config.toml
d_model = 256
rope_base = 10000.0
parallel_block = false
init = "trunc"
beta2 = 0.99
dataset = "wikipedia_en"
MLP neurons of a small language model. Each row is named by its layer, matrix (gate and up: input weights) and neuron, and shows model dimensions 0-95. Each number is 500 + 25 x the weight over its row's rms, rounded and kept within 0 to 999. Numbers have three digits each. A neuron's up and down rows have the sign that makes its largest values positive.
A block is one neuron, or neurons of one layer that tend to fire together. After each block is what it responds to, as a language model described it from the Wikipedia text at the highest values.

L8.gate166:493484538489482536530473512504514495526487476499500484497474513510513472517499466508510533512458493519499479480522483502518545496467475517486487546491427480514525483505514445516550493519503517485481552502527468491501505530523519496513467530477493525488460484507521515481559486452519468510
L8.up166:468488492528541509483509496510524473529479501541493477538461458509501489500504497535490506563492500528561523471517517464492498495490506491492513474488515500487541456525519450500498507515527504536555441515500516522528514450493523481500467487512519552488540510501521476499505526509494503472
L8.gate599:517540536500481540479525510514541497518477482503532556457477456520499494469489516500479500457462512523444494538510517480513471485467499474513490474490510492489496465532500469517466462536518478499528536485471518449506473495517478472495466507507510503457520510458479518539526533573535426520
L8.up599:480523535458518489501520498490504507465507502496505499527498498493494504484459498492485504508487479496542524496539526505487501486555471516491477503474493537448490493463522486494476476497553449503521474554528504505509504518497499463547466525479467542486501451472523491552472544520519493510
L8.gate929:465500540532510529482518494513487532475501509485463512524481506496537485475485476537462489494490466464488528498485496487475495504505512511516510488529488460462544481493527494488509501522509497509486536548475487481500495553509583505541504534516510487450478482483524456527508511535532447469
L8.up929:469517528509522467502496474513541517461532443504486559502492530489509512502469515501460440485524561507516515485480520487494500516487497505502508484517515474503505517460503484516513491483490500506504468517501523531505518511494494524507485488515467524440532517496491477467491491535530458476
L8.gate948:519449485504472448494523484516526495507456428529495487527498525488498488458510509533503502533535508497495501514507492448492509490521515509500452511507502490509485487506477523467490502552507502538515561495531504467452470486505516517496531505485492581465551503489488532473475489486517483496
L8.up948:498538503488516498472493484424485499533516467491520494493471498441525544537454497523500525509529496515499522499483508524507509512522496489480553528482480501481517473457481491531519507484533504493528491528557478549512496524490508529535482560564487517513488496492529480523504534525473469539
Description: Year completing a date

L11.gate49:484473505484483509525517466503533493500526496494502529510493462488510525494531473513460498532532498517491495523520466491432505507491539505523475505443469509494536489450489504502478476477514467492492492575534491564511477498483451523531505506502501495466498503501508492516490528468531482530
L11.up49:457506529524530531481529528503489515496493497524491506504475469508473494506501467514503513498505464502508510452503493507529508475483484478510512505520471500557481497473539463484479479506479510516498530528484471448521480523517511481551466468483438516500582483483490474507517457478452493473
L11.gate155:484524517492456487547545428505459470492496500467487474504498490467507501502456500470527508524496512494520512505512537538508487480540526510520527494470527504502499503440551480492519488480459508477519518542501511497501531507511460512528479559497530525495529501528500494505502532504505537510
L11.up155:467530489494493478547540468495473494468445481524471507545534535450478466497492480498472506515481521482519528508530541524482507501569514519505527492468498522494497504404522490510487487502488509508545471511498500525519524536515433523529492537468484507500524511529527490547513525468501516547
L11.gate177:536477505483493488525511468519545512482496537494520499535466529536502494486533486558515455531465473519515516478478511533458500464514460543493513534457518450475478521522492458523487533538516482501501506502486517470480511497449473526472517496487526483465501478501501486525466549502457495532
L11.up177:529495526484476562508524547504496528520468522492512527474499489479491436517479459477480450479510537504503535494495474517482510504514480517522498487471471497465452503485491516504482498526474484484509499464556500498500503509457527519485477518466475533515518520515519435533495478481470503447
L11.gate210:533501466505517475527510478503494505513495503494493525542484491472523517485484518504500494534520541459463499479529512492479505465488483503540443483486472521493475492484480510466544485481444520494536523545519493503433508563486524551501473470496461486470487484512533531512466525532487501536
L11.up210:481530493486456512549505497485519480459511490458485510519530480530514498532492533538553527519487515457494479456525501455475516493530514539534453486489495497474496480458501496494482475568493517497514513488485510491554539514517441497524517544449499544483544507474464496501489538494511470467
L11.gate220:502541529501463501467512497495457487441538514458483481503508503515498488501490472483481492523516511463490477521499542482487495521516456519499495556504480457474474456442459486526497486511497516490472509505522525493480490488459495491445516516526510571489498524517506487518433534544459502510
L11.up220:496583519479510483515524500462532498509521445496491523508488530496502474514480503559514442502506467535486503479457458537526511467538510532532496495488506514470555509477492443488492485512488474505508489488484511464510491484464509543521507515531504528450520538480511487513514473486527518463
L11.gate336:493539519471480487503491464506501485520510536472492478487489479490528442500464503494489460490520485518511486492517517518503489459490499496507494511497445529511482517476501483509535460473461511511474495525524477468504504531486494527519493500553449533503518498550469443501494484481462481495
L11.up336:484485516495485563558515479512498524523495494513481519487502516458453484466519483526529468481462511477499501470492539428454467494494481530501498505519535473496478533522498522497487523515463488544503517556498493509449519464509540544447506461457530483518457469499512506527538528488505547555
L11.gate363:570485461472509538518465494510543492500499459462438468511536528512520465457492472490535508503493558503492481510507515494493511486563506504536475532476496512492506494458488484537515471487480503489534512526503494481533493517491468546524555517516480468531522485498462462532474532497470453565
L11.up363:558520488483513503523468487500524511508487488476485510501503509481524486474481518485527519507519491514487464515513523489516508512530459520507459492510507508489456484504477508520495513459459510525553495509497469512514519498512482510499577483506478459482562499508485498491504512508462462545
L11.gate376:507458508473509498551535493523502526521499505462457528495488488489497515509525530502451455501511493526519540464536521531519525452517483477500477483484488482510533504486521514514497510562510548476526474500512460500494499468497464483478494469466495534528518525535497443510497513483511484519
L11.up376:508518455523477525474456472497543515509515538471500552528470478500525440558521430460499453464517492481514481479506467498540481496488476462517516511541474470469470517530493497490507467497513462530514494482511541492507513511458491490500505535440460491489488506475492503507544517523482498516
L11.gate382:486488517526521453534487513521521493491523517464471496479503509468504534479486495487447517536538496511494487501452488539528516517545499490521493503513475529421527498468492502471461497472497486554483492494517508526504524529449448479523514524497477499478550518511504467477506529531506470511
L11.up382:459521484509454466519506469517488501513500457477466470510514520508492499484473492469489492488520459503508481502460495527478522527524506487501514502549463546469498501473458479493501471488524528531496510516531531502518448501467485529517502475514481451496504526474528486504467532487497432508
L11.gate443:506508495489453483528562489542502482520517518505464495512474505507503488475489459530471506501509485478536502502529503486468490481534507503513526485533438475513480528454488491480536495521436468520507501517536500469496527532534537531518435513484503471503516461499487473507465497490462532482
L11.up443:476496529464464513499479429542480526469519556473511503506471546492504509522493496527535467530523510499491551477470519519481510472499514494504494535502518487490491533525528497534492531508527507496483539543502468488482502541473511545487504509471484539533502465534489478540496482488467518491
L11.gate481:499498465469460537552489472553476488545448512467508546503474466512490472520487442530465432487569516506526468489490505528488494507510495494531489530520505565502491535487510462516505523498485475530515475504518502457501467522501491580529490492494523495524494473532483506524471512475514472487
L11.up481:501512501467482518560479467486486494498496514446464533564471496469521446510468519506456497499541516501491505520516510481487543484541480541480501523491434452506515509469538522516524502496484500520502487546503485459461515517504510529532519504518481494525491471543472487528543507514483511535
L11.gate532:495475513481471486543469508509494503498452514506512512488493479514481535502496519493528458488497524504542520507484541511475523518488493527515451513510481494502520459460499519502496516473505503522476466542486515489473510501509531501537475543466501465485551491517507510512517461492485495505
L11.up532:511462498537501461550458487454504512504524507471508540526476540502450520520470507472532489489526500472530518532493509508528507506531510524522490532486493528491539489496491507501516484479509488516500468549477513474465524523517497497495534532503532478495526490503487526461532497481560516484
L11.gate674:491539445506519444545507503505500525442490500456505520520465476472510497507448536487490484504533534496533493524507535474491527552502536512461464461453491520519505494483469489460495524475467479491514486489492494532491513510511470515493563543532445483500501531505478513507522522450495514500
L11.up674:476522456494506501483493436499478499508495461517519523522511526491468503504501497517473506472502467505494514510480490501497492504523490530518518547514510537496499449472511538489525459534496485542509512535507486448506516522473545527527501499521491524484503539552487502458539516492517515483
L11.gate729:502524537477479525483546478504513487517448486470512547508471501462493457520471493504470473511559499459457525455502533479520496515523488526551510505475494491488451512452475450502521528503522512491561504523505493507486449508484534526512518554492486541465523485489474473528501529474503506521
L11.up729:508504476477513539520530472503522532460440515492510526533492491475490450499473507550485453503507507514453511504484494480495450480535493525508529496455513520425525516461496470500482452541509494506522520489510491488455552499466457491485472517503464542460507531522486473509489519537474489492
L11.gate881:479454530476528504478453453548487534500506476466534522474493482504534491514493488507510521521493485483487502506461561539492502496531488493534479515491465467480486554484468501495460487531472493510465496477505477531511516508475485531478503518523484520531465514501520524500461523488515491541
L11.up881:509517511485507547491511496518569548527511505508521519517475482512543478468517493500500495469433516518513493442503512544493493501490476517481505526513492445531471511528495482491482484463515488544502490535493522427459485494496517513494484475506498444506564514492497483481550479479489495468
L11.gate970:487454508507522506559483509527447510491491459472521520559511490494504482511482482479489496535502556489482511526503510510484440458502536533507472508461464487491504483481496489494491475501510499472511463505481481466469540502517458478515501516496472477495526544515434520471480521540475498493
L11.up970:483432500512505499529493514492484534492480493496480538547476489465491477501486494521496539503511537502503552449489544502477463486540522530522511514478489545538478519486523484488543470493471496495551524564505502529510508549483478497443493514519501498489492506545536490491463534520528512503
Description: Birth-date day number

L4.gate385:509540511453483494471485479546486472503516449550457530504492490496492479478474499502534500515565557504535491496490535510443471475461508505501440489521491527515520483497493455520498523523473487513480521535502535513537488491447474524483504470495517491523553548531431506486503523493477478487
L4.up385:496517503479482530478481491531470510477434502532494448491487526495492494468470457533525472542507482518512504494540503484510514506484474476510488505453518446490464478528517520501453469487501522556477500546517505479506446534476519536479527489477501509510505526506501510530487498531524527522
Description: Day numbers in dates

L8.gate156:532523475511519514470484482513474539488522513504490527512512488507492517516500500516473495525523493511442543455519505522485489478527481497560564494514521539510548485511512499476517465550494433498529522495505535460495509507526564514492469527504490488480489498496499490481479489517497511499
L8.up156:522509515518488480520526514511528505449474451511485509465507514510501490530529519471496520499517506493512502466492517502503536501470493472549527484503487487532521477498466494493479478544496503532507500523489455526506504465499522497491521559509465497473493503449530464484446488507480499517
L8.gate225:549484472507518495475506529502495549488529494443490477489515436545499489472491502506543486480524475512495534498525513509463504504526488489506493485508475523529464486479521460456516503449488535490503524448522492495489527490512498504485483519537488514496548490517493514521517530523522447497
L8.up225:469544500546479476507522547485469526486463494440443493522515523507501496474478524534501478457469501463570504525524501505514491528526504484497526491500534538475473521516487505533545499468478476485461503514513471504500504494515505512513492478478508466498487471519511486500483472512526502476
L8.gate605:527556506555489476497474529500452490503522501501488491523479482533518518511490489479509543527522468451507512518472489510520495513489518503507514493537493477507505506488512504522502474496484517532531534530525470504521515483464534508511462508526531443482544529460499493486490497516495446524
L8.up605:487468524502473495480527488514545558516500501499532516486484471507495569510546536540498424496462437504488520490500500497505481531462492505531464516540486494462506475495488510518535525502501458480553551477545496491492497486491457496505494499484469500510490537508508509515494523509534530508
L8.gate963:501513510472475417445473542543483498490467531517498532496489486508530506535521482475463491539499490498503519491493524514527497445500483456540503538480491477481488472533499491519488468526506466466505494482530495487502482558540568468468459497519502514504507516472449518514451509506481499494
L8.up963:458475471443505469461479505567484509507468486529507519456495489544537498539527500456522503516484485483488504509515525488540493480475488492511532447477508495534509493520515484478504479507487445451457535476489498513482460487520539463522487457447486490501480517477471530539505490498492460496
Description: Defining predicate word

L11.gate60:469532504521483496500482537541539555501479445476547447496481496516501561536486484493515493545469518516471482530475502489497474495503499520470483536484519457499499529530472482535482502522485490499496488450536513494513548526487489515473550500529480510489488504518457485459462523517510464483
L11.up60:481511467529494541517441500519494522515520538475497534492486508514499494551545464474463511509478473485507528488499517486526529504460519484482523473560503462515499508501503499457537482478494489517473439456484510515531458530502496451511456532471551511500487472467493522504514461490481507509
L11.gate153:503481467492465495511488477543506514540581515496528481562513499466484545488508499497492543516551522475475496527456509506488456430507485518507465477528476505475507476523494503514495477518567498466536525516534510436524479536441501526543491509505470530481487505541496481503509469508528489521
L11.up153:514496431514535496495525471508490457481537502516507510474506499546502519513471444483529498513519493491463447487498481498464476496497485537494498460446505448532532508496507479498514501507504488512522489477534467506500505544479519516554481483471521495484508518517509555479453510501508512498
L11.gate333:527490514512524512465486523521481482509508507518518494442495483461482478492485485474513495524564441492443485483492540524488525483464505504546519510480514508476517469520509448493497525517474509490517520547495518491503481531498486568522505518482487499483470521514499477489459500486483466507
L11.up333:507470509505526520481480538529517482503517531484529454455491485465522514463475500460515482516534470513490499472495505519500498496496485476560545537476503502490538522504493475507509541484493513491529524523492505516530489529477476531484489510466523448483502539474522469472519525525476477476
L11.gate399:530514495476492550500449502502492522493534527459463519523518503462571495492528493467520491539520471477491516473483522546522526461494513524518501507495500497494483514524523454519502488526510469454540542486507489518475503454484498524482517504474500505487546516493480519506459534522425500533
L11.up399:470522472497528526564506494500501480484523528513497514456519504521520493510517503450523508475485501464488514471490506512474517473416493514475483466520500506522517477525466461455524503489501480482466522487467505546498492494491487512464515490473488514461538528483533505463553506506476463477
L11.gate408:520506519504492512481483472487493526555544473452486504521521447509513533485534493498487467480465462509446531455499520524485488497476526470509507484464506506486511487493532524527526526472516509524491528470475495489521456472468521523515542472534486512502473535475465489564492512506491447533
L11.up408:530487498491547514522490550503495511519510497499484545451479484449467483486448482483511536518486559502463478487491473542445470476476501508515456463495500485498497568553459477480493482476489536486466486485453485532496476519475465501482491483488524472506509493452563484465486505524497472451
L11.gate418:544542496493453494508462470493461503513513513524510490515493456473507496504511478465499506512514484461522504512491508529489522466513510491532459519474534458457516516515499511463510483504521501508527543485514526545482492472485484514517479506453483501513498456514517471521474559539459529506
L11.up418:462500523555483485461505511518480488539450470499520462508550488541504540515494486471491492446490462504491446535490507476491488524509528478458478485501519477459449504519438487484526515478516543514493490499487520510491488560532484458492531513512502473498468512481503558524508503488534475499
L11.gate463:482481525500502460502457537513521532478500435490460508501468463516511525496496490480544509489516483506460541467500495465494480467490504500502527496544515462523510534555481463499473510486500491514464518509479493539512485511515500509458490483498464483499515537506503514458513515466516440474
L11.up463:485493496466527499460504488529519490542542457482506455504476498548476454538462534458506506538546509495511554498521505509473501517489455490521493494484531504467475503548470492516533504516486457524459513492473506509527471474446509486498488486484496516518489477469480491479495505507467483493
L11.gate530:516568492478421499527505510530459470470536502478480493492490512465512517521460509484528491511501483447457519493488500541505515460492477519544450513477481475459496519475535494494472521488526551524525487546489485494497479539485482528528495487474494509510472502508502524463474529484493497504
L11.up530:506570472492508449487505532487461496554512538512491494526518524528511490462517514487524484512477537524431510471503480469458510507525505490528510507473498505526534466489450521543516485474495500524498468488536504475502482484490508511491465524475506499513483496511522506487474537512520492501
L11.gate552:524506445486509497503543495505553494445503515492501496485528506496507504502498528503504529495512497461468479478523491505509503474480519518538457553508493498448538518532492503558480520506502487534492525459515511522516531518514477493508499527491512532501515494489483557497522486483492444499
L11.up552:515522503502504504529500489496455483475557485483510479467481502552503522495504489516513508463498532477497451482536473479502472489490488558497474486476540471513531485496476498495471515471479500482517507485485579549510537449466528491501524511537463466502501523528486514464483490487461538465
L11.gate638:464509470486494491540466516530470511470463427475501499508488523498484496488493487458497476521530527468490523509487547445472487491537478501556506509496489484499524499499533485533493486476472534480529509482492481525482505503515473522473502509556506465490535501538467470502430479500460446528
L11.up638:450518490504490505520483449474500510471484481495507477495478513515529500488452503519471492523522517508523525508477567520465456505513484529526560479498516491533470508474526490539487519548523517464537520495469466503503495496488481511502522515472519535505500531537480455486491520487454481534
L11.gate824:520525499498536467518448505521479456477526508498497487519497488512547491466500449471495481513544485499496478513441526475496461528552467504495511522466489501511496497479555501479495446486508486518498509529485547502534506533511513515529518508556475538494497520469499485504467528547468482558
L11.up824:498523503507502493508442517503504448445504500495511486526521535517503487507458460480488474527564437501516506528475493484497470497514488511528540511434468529522536486485518510540513494516518463509513525532487546532526550534460524550522533515535508481502492534509495493515503489524514499550
L11.gate833:536556487502457502498442509528481469457548514465523500499487539521497535476510517425506501474515491482479467506462490518457493498498485561521495539504504469497540477510518494498472508490514503535511486514504485481478486482509496526516509504567499504497502501491494505496492520484453477479
L11.up833:525484474518514548494505526536490497486546540486493473488500536514481495471529527502481475467479456497501479536508479485532515477500484551508491522510465507474490513477520422527479504494497472499472493554471540473486468515532515494510504483533454492505463514480458470509499504471492475476
L11.gate964:533526502521518470465527495472479541489513512488499502486483471529515485508513514474527530561474512489495489506483475507514466481511498524508464496444504466507473511553505490511497528513454473489516506489536497505467547503450501504471484521497451491492519536490473507545498507519467509503
L11.up964:495493469488467503520527512446528485451540510467489477503501500528504511521503489473493475485511480503511510524502518495523476511534498472448525514476501518517498493525512488502479475492522458491482451463496506492464496504453509545485464485501480515484567480486476500505476513522507503556
L11.gate983:515512497529456479499532509483499526476506512477480498556524486473489512489472527508516534470497496474477452550511501495499480518509492495528481539508485477496448523509490483559488480488513516524491536491541496462456519526478472539473500484509489565468535525520496505513495516504524472493
L11.up983:512492526457506492459522510532459490546532510524498522517432462461492502483518485469511481509486510476508538461495512499534501507517544543493455518458512465502499483490492510548514550487526468475492486482530518477515529572501507512516437472488477534491481522502509541477466468530531495497
L11.gate998:495523510514494461468522528501477491504478520498526535486481492518534503531496463478540461490496482453518501505501532464535515481496487505502508477456469516452521544509537511506523524490458502490536472483486504526504502481512512482516482510498427507494496442463473529493513504516475488560
L11.up998:507517468515494470552498503469464472532502518504527480535494494512514505489500484438521491502512492495528478510486484466508482458505519540500516501452511525491503536493505525513520520429536505463515468493490506525461520489514488506506517480521517517469488509535528524473468515452485492501
L11.gate1005:495482485526493517473513528548479487540517500516471455516508484509483533458497469510511477494508452514483523459493484534507522470512497515514469456515490492480546494516512456502498496501527475511535507516534516448523485525490536506505516525488502523463483502467506481515547505496470507491
L11.up1005:512482479510473488492464512525424489541542498536468500521505495510499505475515477490522502501517446525508544448514472535522513473519490522519480495492499489497529520513514465496514515500499453539502491526536513485514480490511512536476508500468503528478489494505536495500535474501452508497
Description: Clause-subject pronoun before verb

L11.gate27:485517513488498456496535478530494475497484509489530490489470515484512497473497513527496516538498466476493544516505484487541520479503488489529475538473476474464445477504487492505496500527556489519544510523529507498536501493507459505487460504482533487454513514468459504506476516503526481521
L11.up27:525555501490495496496546533516499454512530531498485505501481517522470517505486585518485512495535449494520500507532437547558530542472477507515488501421499498496495553464503478483500472469480463510489493494520533460494490554534497499487522478512511464481477493478521479478532494471506492468
L11.gate63:498470503492489504481546497514437497460500496494491477492479500472541459479506527464514532490547526499487473506500500517461504500472479501521491495509484501523517494479470477488509513491540479450560503574532500535540496533530507552501476461489511489491520451538503497489482466482517469514
L11.up63:490446507487494531525507462520459488499499502530479481507508484481521481487476512476522550529542518498487493476464492478475530515487475469494512439491522471507511490449500503456481495477531502498524483533492479491510493530505532528522489493492519513508469498506520514497489470485487526463
L11.gate75:477510490522461480502483530512495503533488523489466493520485432514505488488490459466537493508534541518470502483478511496451488489475550506525510494521494486495550504497485470494489456484553490521484503489515477522502498509494515475494521496481504499495487479482495522483515505523527488512
L11.up75:494529527496477514473458462525473462474497498495537514525529471505517526506499446436528501495479490516502489521494507502505519498486496538542452452517512474429505534499479509480491498443516458499527497504499485487517513506456485502535495468474480488527522529536470513504532503493468486492
L11.gate203:506466501500476472516489550488497537490518502415528502509490501527477510533507471494504527510504555470481544497526500468532453482500509477521492476520479534536507551569457452480511484497458479469506527525458491502506501490531473471493501502508533544482494512515465494528483515469469476515
L11.up203:465509524495484484485506519530496471514479509500475525458541479493517509506459541481532463515491529523476517492496503509479508535485520460477474524508502530501538507501514519510478490504509525470458539460488474482526476480470508496464525492499453507525474438464507511491512473510498486480
L11.gate299:479488475525473486509478485524496504506522553498468534473484519490516491503492530511481503529491524454479525488485502515521515503449494451522514494502471526447514482476508480504492489483503523483502543488508489523518481494456521488529535505467544496497473491505488516504495522480498482510
L11.up299:523514505497449497519483518516505472515486525472502469515452473511464545495444462484543515530485503529495532512490479500524499524499496489480484502475504531517493530494450491518486494482534511455502490510529509469485473489520485458530555512492525478575505536505502481477497506497523499487
L11.gate308:527516486532499512532462545526501549478518557462507486493475523482533563470496502491546480494503504495435467491559515509522525502472519489527481512507510526500518494509513480503482453538514502490494521488508471462542496491536498477452466537501501479492531509499504476462532489454491478511
L11.up308:486470447449455493484509462511479515499515505529464516524492501488529530490492477474504530491523522497478520521496465492553492494526496547493495517527496478476524483548513518519518527576496501503530488481519487574521531490496483506562543520489483489477493477476464540474520444482493502527
L11.gate502:519522532465466500465450516480538505552501506489497469527497501487506480517492482477483511448513516501477517495486524490520499495500513441500503531466492507496516486442483517483535467528538463507533502485485471524548505508513501477505548524499505516477515509493418474517497465464525490521
L11.up502:520497468504515490579548524514488480502493501512501522498492505484461493457504516490507535538545498469490517506467517553479524478482478481523540497507457475484506461551493487498517497488458528485500516489534487483476489546584525526480501470479508462500508440430539520470493500549491497449
L11.gate535:554483505499510542477520495489497477508496476478532517501514483501502528497478492442468534503475503499505510480528515494537471445531530511518496501492518510506488530522472471559552545502504471456518513507532471502520559505502491487480518525486491513470466505536455501474502500529466491493
L11.up535:506521411505498533502486499532551523479500482512521477490488516526540524521500505534496472522455500528469549478493517545452492477492506508518500512477492492474528496483515490471490500505487508461524506497550491481452538458471488524482506509483459517490496499514519417516499473539486486480
L11.gate537:481519481494498529506475519468499505549492490489487495486506501450509475441484540574450505509499491503461498545521510518507509499503537464515496480474503527487529487479500478480517539488481484504451503503512526503489509490507530538481509513535490480480482496548469470513477507515474522510
L11.up537:528493481553514479498473513497503472490497524511496510509496512523527495508501471511478455528485531499514492510517467528523484509544463497486459509505491508484523513515517459467501504483494471527491455440479517516500502521514526539500526517485459485505459557520530474518505488502454499519
L11.gate553:549482502521516511511505478519436536492517500512493536505485523478490477496530526510522493508480485516465503456481479500468521514480504499555472505469501433487486527502505502534496514492473525501537520497533447515517487523485500528467489497550540536493484515507479498484465537508492442521
L11.up553:537485444512514530479437483494496516459487537530504511503517513492523518538519521512502524485538500492485528506485509568527493477487470485536505463529498505486521506476512506474486485517518509502512508516517498492563506503472504500538495477461498483498472513520499494514496450496495491474
L11.gate733:494502501488502479495504559495533504507525504441484485488488518481489515497475502508508537520495543483489476505530500489509439499545520506485517560496504530486515508539503464513549476511486488515512465509500512460561505509464459509482518487534518466507502515533470483476495529483502454497
L11.up733:453516498521490483516467534449483471522522489475486521528500496550480509514484553482492514516482504491524543518488477494495523525485537498492529484523514477519499501482509521535491472447501475552458472505506493485524468516529527469518495518540515480475488544498550550463498492526476508468
L11.gate747:536529497522505497498450564530517514488518491433511482514502476521516505487481553473487538496524495497482481500500483466497480518493533531537492505455488471481545528529491493473510490535482466476487512482530491487536503479488496484521495520524511510508493536537471497508477528482463447509
L11.up747:465496469449471478541514498485503509488474491467477508461514495461489496499496501439505486590486455499486516490531528479490529508495503488487506460550506505493519534518503501532497488515502511513509445502520489501514484483487521482518467497467529485475495481511501510533505518467499502491
L11.gate809:494507501472498488484462504499479481464505468458441517492473495463525483505499493493485483536498518484434509474542501494528491486506516490487518490540475524503496477503515458503482470501502498531524511495538490528512461508501512526539473519542483525511528482474457536463499514546510493530
L11.up809:490512504532499507492510488520499522503502508482516489541490499511526509525489503482523513507478540519507492495480488517510520508525520471498531545485500533480568504514528516463508505478472467481526501423499474504477512470561493473502481543502514498541506504539477541518543477471485529488
L11.gate836:543525488508475500488499554486495502483507490492520481533489456532521510505502534497505533507495501494456495506480534486496481459512508492538487482510507486498545407508514512488513491540477523508508525507495480500530490537511495467556537508487563479454498498501534512497507518527520500550
L11.up836:527508521490480520433510512496518549476494455468510492495495463547521485530476542454505507475530520535462523496474520523476509493538489467527502478488515458494497495464512494501546482514474548541518543516482453495504505504512504455510483497477506476488525506502509457514485524485508491539
L11.gate847:496506504485489479534468512482447515447527500485501502494515501480518490533509503462525521489463524499480514559491489522459498481502518489520480513470501510470555486526533490493517474445483489465545516532480487505517489475510567522510509481522469480495518480501467473484460486509472499504
L11.up847:527467510481545498463493484489497470460506495500516495521549526524484524469552476466501509499476514481493506447496476510534519464460495503511528446509509524486481482491507480536528525497465485472497499511498514507443482499522511480502499507443515509499522489485541481535499499472494504478
L11.gate953:483504450482469479510458533464497502499495520429512480476515485479514507490505511484487527489522537462488500534499542554503466435464484475537534513515478512495490531477509497517514483451492515489522547544510446519530526495521490501468493495500498480514484516504489506485506473531511483504
L11.up953:518503460517510461489494517490503473543485532493519500497470471544500495491519501467525513511486468470507535484480489475478477516498539497522510519464519462492454508492481493474497534503510493478521530469515477546488548526486474498518504532453531499505509533465505519526501492514497534446
Description: Ordinals and predicate auxiliaries

L4.gate920:533540524492523477514502535504474519489511538508488504535504459495485512487499506487492527521500485492490497475484506502515545482486512491522507541496497516460478465514506519492520495479472511513539519556531502500525484527506508515495468490512474494514504493524478510475530505548466468509
L4.up920:492476511480491528502486544484498501472476521511478511503478493487452488509507463459536470520509521496474510476520539506466521531482532485495532464440483489456498455466468505535479488493522459504486474472481497518502489507475521430490521551527487480495474514486488479500505476535483513448
Description: Predicate onset tokens

L8.gate382:554477513507464490467498506507521466501498449492516509487474479478493505527487492495523549448544488473502482484497506519497481481514547480535506489472511456494517464458494493460521515458488527504457533514491498523511504544477529466511468496480509558481511477493517467507475484530522476505
L8.up382:513491503472469530516469467497529491494551466517506508466479496468527531505507477462516534500517499479518525464468518463481543487480525526492501513494549448515474478504489512511494503485543481429484488475479543484456477518487493531492505480523492525518484502518474530513531478492499466476
L8.gate418:511521518492497474502492526543490528477502502485522502506481464503499520484512501497552497462470514519506509491522488499502436500528495509519497505481506479443492490503465515511524507486444476502548476497481513531523482464502529505538536518517519513477527533570483499548506500534491479529
L8.up418:458539497512496483544520474542505478471487499463484484536474476505524507520489443493519515497477481492463516515491503496484495495525492497520547512491513522467540461457461477476529493494506460572514521470487501480533494532527519499532486490543413537517496534491528497482495540532475507502
L8.gate470:568538520546472526508460472501518463544523496516483468468519495522516511555503498498527504499546529503458509477462575542527491469485467515514460473507529516499502504502503495508467494475453459513568503520525537481515478546507481492494536489524532534500477533543474499513490517531494485528
L8.up470:514517500538470497541492470529529483497487492530502486503469462460517500509526510473505520499528501522523476462472505529459467473479492515514507511495480503509543500480487493453525508487539461532488478468485508515483493503494508557503496512483502470523537482525485467446526471536539505478
L8.gate524:518513512512477523500518475538508503555489489494511514476483503500525480507457503463511479533506490465520474480541469532529515467535520530513462503522485471483569514510505495494491465499525445497537527441486504493502525516532506509526556499479544491507485498520493521504444479522485494499
L8.up524:481510520550518521485474527529481531510487480515517524529458508530492481525479498463507516551496531478505511503537514504506507487486449521486507442552513456531515494490549498481472468551510468504493501498474507532462528492520539465530503502495476519520530525493481529486558498506519487472
Description: Anaphoric clause-subject pronouns